MLP neurons of a small language model. Each row is named by its layer, matrix (gate and up: input weights) and neuron, and shows model dimensions 128-383. Each number is 128 + 24 x the weight over its row's rms, rounded and kept within 0 to 255. Numbers have three digits each. A neuron's up and down rows have the sign that makes its largest values positive.
After each neuron's rows, "fires after" lists the tokens most often just before its 100 highest values on Wikipedia text that the model never trained on.

L9.gate505:151127123132090144138119146115148058112110142125157123115126132168138136100186121137098142113133102131130082135124081156148148120110133121096155122153146138149092099141126169106141131116124127122128162193119127140092133120116144134117071113085116134117098116101180109082119145127122153117163145143134152146081130141104091085145112167122096120127160151128137096106145112128105088147133172115125166140135138155139122111106135140113138115091116149097128086146143091125152135162106141167140152140133137139117154082114124130133153142088134142092132102116141065094110158123156099126177132132139137114166102146134157141123130098109137140122143081140082102159106104104115108147162137137178105063131152132131163085106107138109108127152117163091151131176150121109101112131138168
L9.up505:124162135125148105182118153099156132157109145116128104132128123126106144124129139116133115141173123096102149142140153141123125118121134132167108095107108153117148139111158082074143149159134151132152164120106085095158146142103125128116157176147149105134118100173120113088133145122128127120150098105135120154133122099116185142136105126144128143106118115121166147135136154114139114200133130121156133085158150112115168089177116124163131110106124141166098132147152149094127121151116135138159104098115183111108116112095142125115136150070161125193115114126109144116133103145099127114142131090088148138150102144128107142129150089122090137157128140128127112105140137107118116157131106156106142158122141101128150152127116101135080142118139117172160130127193133105142097155132112
fires after: ".", ",", "\n"

L4.gate898:163100102163130118112122152120116082106146125134115157120128203180141135108132153103098113128087117146164097132128080134167100077074166141058078124121139132100137126143134115126131132100126134154099098152089143135126171116147125164115166127138134127121131151122127135078096115096112143145196140178126137111117161141119117088116125103148085129093093091143113129104077103135123128132119122155123125180146110124114112123119087116139144148134114106138165116118133139133174138129132148125134121129144108142127090148118131121149163088124137091110089105127134094158139102140158130144143122114114116131128120115108154140120154156087126135180096105125130131140137163142143115090135193118174165114154101114115155133102109136157146117120112129139129128106112131132137133133172156
L4.up898:112150149152082108130114100094063130134127103120183120152136102135106133123098166142170146147136144147103162111170124128101162111105109104136144162111121121169107113105138110164132137139059149118127069123168139111129101110172126107113075167178164113127130081159119120133132126127160157130176141153148121159181157105133148158153133162083112112107140143131106119131141139127112101105149109126121144109137111139119102149147126150111168153166171128101117161128140143168142116157106119124156158160126108059158151166110121105110115147071153098171123111116134177147093112137113130157138103135148126094144157157097145122139150154133128092122178143113158128090134135134133105107116172114125087101117108137140127149149139134094140116096112100096109130146108114131081144161121154
fires after: "\n", ",", "."

L13.gate464:111119100137120099139102118133127090127106122097106135120126124116145127098147134123104143158137125068177143122162103160117121115146154120116133158125103123126106130142109158138145145125162125122156104179086094145096150124118185134132090134127083118095122158116162134087132111091123132138213122148132105137131199125133117173170128144104090119113094099129079105129139143132133119167132135116132127126100177143130143111128128128178148104132130105097131120123162114112127128172154086086124113136135114146074128111131153107115110134116134104127161112124153114136141141098150131093136078148123171113121127141163119158126130162106148111160133130166197120131142152074125168144131167086168179150135136119137154118074123181128112107125108103137148149125108129120099135152167144
L13.up464:139090098164138122147127123149075126124111142140154159137110148132117138103123122190106138143115135105140141163087132133159164145133126143131140172151125106153125129142112108089155139128125157103115158140121156109142144126128183127119137123114096092107115130128137097127115123134151162126121102133097113103107149108134135137133122105125112158128144152140136118121096165114131163115190109121136122112122129166124142123123129153138133111105180123179138141107188122110133137145134139092088111124160151128143199119200119107117093133138087159118163139108105112164099117108115095125095139090113102136126103113164130116096131135084113124165158110105157148127132131129137137105159139119176137170128099136119140072130133147121106112157142086137145107114111136125098125113073119
fires after: "."

L4.gate184:104114146126138151127111137123124086157105082134118117108141104129084144108126082126141172142137119120082132113151071130158113128107132110123155091124127164126114115125104160155122135135132150117132134121112123144111205137133129118095091132101129156153111119109144160118129094122139130131122080110108129118136128112133140120073122154133106129128168111174121160182178107096145183079133107109094150113122116100133155159114118113111131124162114120104144125162144120086126121118137164158124157119117129150143148154132144152124122090093160111140132100177131119100153153122170104126136095146124137110117127129099120136115113086084175130146161095108152148112106160106108132186150131111132093092109104156124143169147144089110161111155121087100127133146156129120075098118099144
L4.up184:137121105100125122124120127153126116142127122134111136075188097155163103127118139142119155097094121137097112134156158094147090166102130128104128127143110124138147122106099085113112130159144153096159153096116169123119131161128113090119110080120124160105103142105125132114128138136089089129137110086106134127089158142142135087113128152149155149119127113141107153127126169101124161090169121135105158113172086156105131162136131140091143105146129141123076093160110165081113139132128137122121169170178106135110129169103154181129138145079154128136072149162134139101188124130147111134135111116121125104119097121088121100101134140102168141119152104119152126111114149139112159158110130130105062132110176117149146139143132132144135094163150082127111112149154099143110135101140093
fires after: " in", " In", "In", " June", " July", " January"

L6.gate971:148189083104132100111110187124126163126126122126130154075116125110108118115121117157122116134157150146114110129158084140159144133136127140098088130133148127169106157100144128107141156102135107129117103118118120140120130143093144095146105129105145107180125107129140104137122125126096101129184112151102136127119148130096090140156126129167095145115134129131095100142197158104142142137159133119110143177155188137122091154129156110137145114097141162169133099098146176099157129114158123162116155101158093135105125086106120097097138126122086180143188156135138118132105128164116122166099114104143160098099133112128135119106132119131110108158139088125157118103117114158096133155158133141113128110136111158160100119150137173150121155101094114083146110127158114123107147163108168
L6.up971:133150115133111096127104166129120184157131136160144112160148138104148110113142174147162123113123155119173082116084109157083149102132098138119156083121121115168163129112117115094164135117169109133136132123157141136118170144124160109168121121143138117156114119066141107126140143136118137138125134144127157150181105110090101165131104124124101106094125152183108130083136119153109130109106092120132143142097143086130119123159129105133169117137124122188117096131135113134109118131155145145137137098129072113157155160117136113102160091193115112144112133146130132122131128147140118128108131134109131124117075127137129131162102114150142161127093131065149132055103130151131153158149145141098175141145140111159047120107123121150127149107058085118132125118124152148122090152095125
fires after: " his", " the", " this", " that", " same", " its"

L6.gate1009:153126111144116175119109104138066096104126116120092143092125167169133168118145112121134111171123130120099128131150118148096142140046115124107124141107138134164118110196134134143145123064116083157117149180150128123122126103118112122128115129149151136155100136186126144129133113113102181108165121118123131125120102156097133150156112107126148108110082155148136114090148114077138138091123096126098083124151120113126089101106136092164135139123138181161106119105124107117135138175117094155106156135111149132126114098163167126104139151159100124133110141086129112114136172175101107125082117120149105132139095092148149130164188094102105125149123102108110109135108130093125148143159156106136130116118146189125108115145088168157149122153160144121121145118132122142122113096127133
L6.up1009:112132123129114104094136167135158133118115107110114100150106149083124135145147122131171133095168106152099130153116128152099124097151162129127128115118146118075092158141090117099102102106099148145146119090111150131130150102139117140127155139119142169095151119124140142140133141132074126140133056148138146120120107135174115113134151116091135181126140128068121118134143148127126184122147115171139132108134123129149152157075097134146143119135108145147116119103148090123114127179139139140113091112133097125103061135161111140117140109118091106135122119127100161157172122147126146151156149115142173152147111105135147157093071159115171065154115128081144134162172139160053099147129099153131143130133162077100124135152169076172098100120131150128136164130099111126076127125091188
fires after: " United", "S", " the", "\n"

L6.gate656:132098134124132113133141091166140102131141166107130101092108071088197114119135123104105147122181136133111133118120117141135130125120118150142111125128089102102115138099095110115142156143064108105154127101126106159121130114105141119147091151086068103146090144118143138093138133117140107163126148137137100148088163157125147119132134117119129163121107143155135122164134145143150074163118088157148121130152120083156141146111109112122135094153122092139177097101126122183149158108110149142107120135115122146064115125099121134136140124104133151159135126169109122108111122135107179086134116101113117136115080112114095148091095181113102132087107055122170123170095110138126142131126134116159098081149121126125110119135069093125126135146114159130139119169176143141133151106174112
L6.up656:138138116147081126133090132140132171170081110109111131104090161122138105154163128136103094109116148136123092118105134125149129175116162134127142160160136106190171148164152164143151140146192103157125119166149078137166145145134085132149147133181179122118144139142151148117098135137092121140090105094145154088128144119132151166142170119177159123149137128127124128111149145119123136112076108149139162117124141112114148094081114163151154117144174135108129136093123143095080130117137143079153139147099123154113123109107121106137113085079112120151166102133087145097124109119112161151106134128137110135121169118124125119124168142114122103185151157093138153171086163143153109120113137159140122133099123182133104081113131148106164089126150137157136113074141140143160061109115123
fires after: ".", " was", " served", " He", " Team"

L10.gate1019:106109104083133106169113154124149117102109150141132118092110133107159142136123106136113114154119146162123106141122163132139149147098169138137081068147100141118092114120158152206130170079091107157082136141143128173164134132124150129142151160145114103114130120169142146150150135103100134095115123116125124057161155162193132144130145123136120115176155174184152069144135117151080106152124088094148139128133131118124140145077110098081138122141126127109136139118126146111138135129121134095148155141134147082194171124142105082096119128089113088105140092158121095126099135134147141133139128090116149123128152130122131133111106170124102099120127114124118124109110142114144131142138093209129098096081124154101147134119111134136132146132129135143139126127111101110164128129122144
L10.up1019:100094140134127154126128155162143099097132121102111117074130148077115093100108149119144092099090128162093134098124167121143110174149127126124122097118099121134125139126180144159112129116130117152116117133096108130183142129134110150136155132148144123140101107127096123123142190092093127084098129128109136108147157144176156143140139126155138102154139162160142093112174158145102110111062110117132108110162111137123134104082116144088164140152117142112141140087098132109107145115103141153157125128117151125162132096173106099121149153156116114131138102145115117125129087124162140113130109091110187103135113121111134129093069153137097122110129133141126142077153124108104107102106084126127103094130123114158130136141122152139152117091084113158142079125150115169122099130165126
fires after: ",", "In", " July", " In", " January", " November"

L6.gate993:123117118176127117144133172112138150119102124123127168151128142115114119125120154174102150161167094136068128121123143130106142130125124133118174101112143165142163157129177102149162061120132136103153153164120072114141123137131156134129124129106124144129154110136133148126128115146146168145181115139082159172152121136103164071134143111128143066107112118144148102127130146122124129148147106123156113100143127080131114145128138130123170108154132156146074106178122136093152123101088125157130127099067137111108145154116080113140107132146084075143103137115136121175109132133146157114162123096159128109087152065117105154140122133097154120121143177131153134139121131132141136096137145121133121156150101148135106123124133121107101153150142098117112141143130081135062096149117139
L6.up993:123148128092151149139169147135142098133105120093128152139153118137102109175133128152096101143133151145122142142123091138112118109118133113150138131107142106149165148075135126159147185150133081132136129155135145154122129142126158187116107122083121134121107099162119113135143129116120167121091148108133137137152125135138126141120120159123145117092186170115153146140150148076086083172087106135134109116141144125105140137150116135122170135118129135089146103136140121102116139117098122112132084119106099165086126125115150130143159144112154140071152121160157138141123072109096112158118089095086188122135162101127106137153136148127129142163115137101132131155145092040148140156146176127156106114127118094112099102151112110114123131142115124129129123143150085122121102142108117
fires after: " the", "-", "The", " The", " Quarter"

L10.gate954:144093140129153152122116106106161119144167063098147141141124148173129099125165156128108171122134165103099128122110153141133118079167100145091167162114125072120111150143096150121152134116120134141169108137148136134118086147104098130158129196141139180097144114103167142134130133153142170116129120084135149141153136138116104118123146110140140158107162131151122105166118118093154130127133159126127141161144108101181144179126173140138112093187131087096134144156115151103097118164105137110093152152109131139083122127132174117130113125083111176151131121119082160155119120147103144123121133101120105128109100130100120122140146159116120090135125081107144162116147144117137134151138167142120125112138143122139183167151160191105096118112131177135167161118109104148120124128135119
L10.up954:137181179055154136116156086073174098144124071098113102130152156174101150133128170140123117153128113140098183138130157127119129077155144133126128129145097127121100147139143129117128158118098117126122154123074142145127137140137117159113121151129144123084138107141155154122144100159174107155149163106112126128137133109167154122074100096145142136114092115106136125097112166116104167171147106127117098156132180141086158128138096164147115106166138139196124134116128124117141114118131097131170123134129150142159099145107146078079134169101132148130130123164168118084137150178116112136151148127159151109135146106090143087103140132120141108099101139141132093077097141134140138136117129146108059160096137083146136132116161094128128155124108122186128095121101122112139130130110128
fires after: " the", ",", " York", ".", " San"

L6.gate645:127126126145078123149162104112066111126159101170127145093125138139124124129112137119133106153129132106063141098123113140101136144119105126127140111104128129158138138157124133132146135151091111124162138145118169078121153106074116113111112140143123116138199140167118122156139128138139144103182130120093135107160154169152160116137094142134144109166113136157123129130107071135084103148126093147143141143151145104145122118174173149160148126155135121160125114148122147091158114137135139114113165104138116135093137163138164118157075139144148119119137165136117062170125139153103155103117117151125111117113143096143152128082178132114142103114138114113160138118120153165147119133168191109139099080111127125157135134163092121091135120164110181061110142138126138130109123148128152
L6.up645:156135102115144071124114127112174149141137103118164143154132155101111127151101128090139100082115135131110141108196131129077122126188134125083118161148119145142152145115100142112140119107122097092133097123107128130175132106148133161148110132138165109149110109148106120124093152159123145154121132105114157145149113156109141122151153081124108108140124128093152143113101137072105131126178121168129121093108117124174139113157162124112130103142115115113182122132119153145117100122153146121096123110123134107109121152132111130122145139120107047110155188082156146113196108109101086122131168114116143135111116116161160109124138154162113060123122176108143119156132125128128139145187108157074105118146140133157097064129107111123147148139132087110153080133152162116071128117091103
fires after: " the", " The", "The"

L6.gate317:132132118124096133144092137145125146158113110134102091124116115154133113148121112131144135139112110094160141138132124125126137133101138126128073122147166127144101132123104138142081171100122143120126106133110114139119138123161117146113121068065129176160153104097135131140101130139122098127140114111108129146128138162136116145143137136095134172137159116120102189177145115143154148159136119126158207139129117124139157128143140147121154118159146137121128098133138114145103126166131115126132137126149123104143131106155149151134163112129120114149101154141104166126123126130131108100076137141148151112126162093110091140177160134107124126105146158077127116148141120092099134127158150119143098124133099145076078118128106125190171144148127135080166137189107135109098169121157128
L6.up317:091122125128139159128113107151126109116125139130126137118121084143130089166152138131141140082161152123186155120136100127145131114120095116104102133145170148111150117095123149171152148108096184102135111089108179120121091131123113143132157066107135120139146155104162145142125125103092156103137136108146129132108135111154115112149098136143090098130144159108140130140107109102148190130102114095146080140128119154111138138095120124133144118096091079129131157113136128145140114157150159139158103111148130123142155107167081120130159149113131126149119112133163174076132117138131128125119088095121178147113139095114120123101171151129128132157122081142126131122122098133119121113124114144131120080134159132112115192088118121140142122111096169136147135184103070091139172134129115
fires after: " in", " In", " at", " of"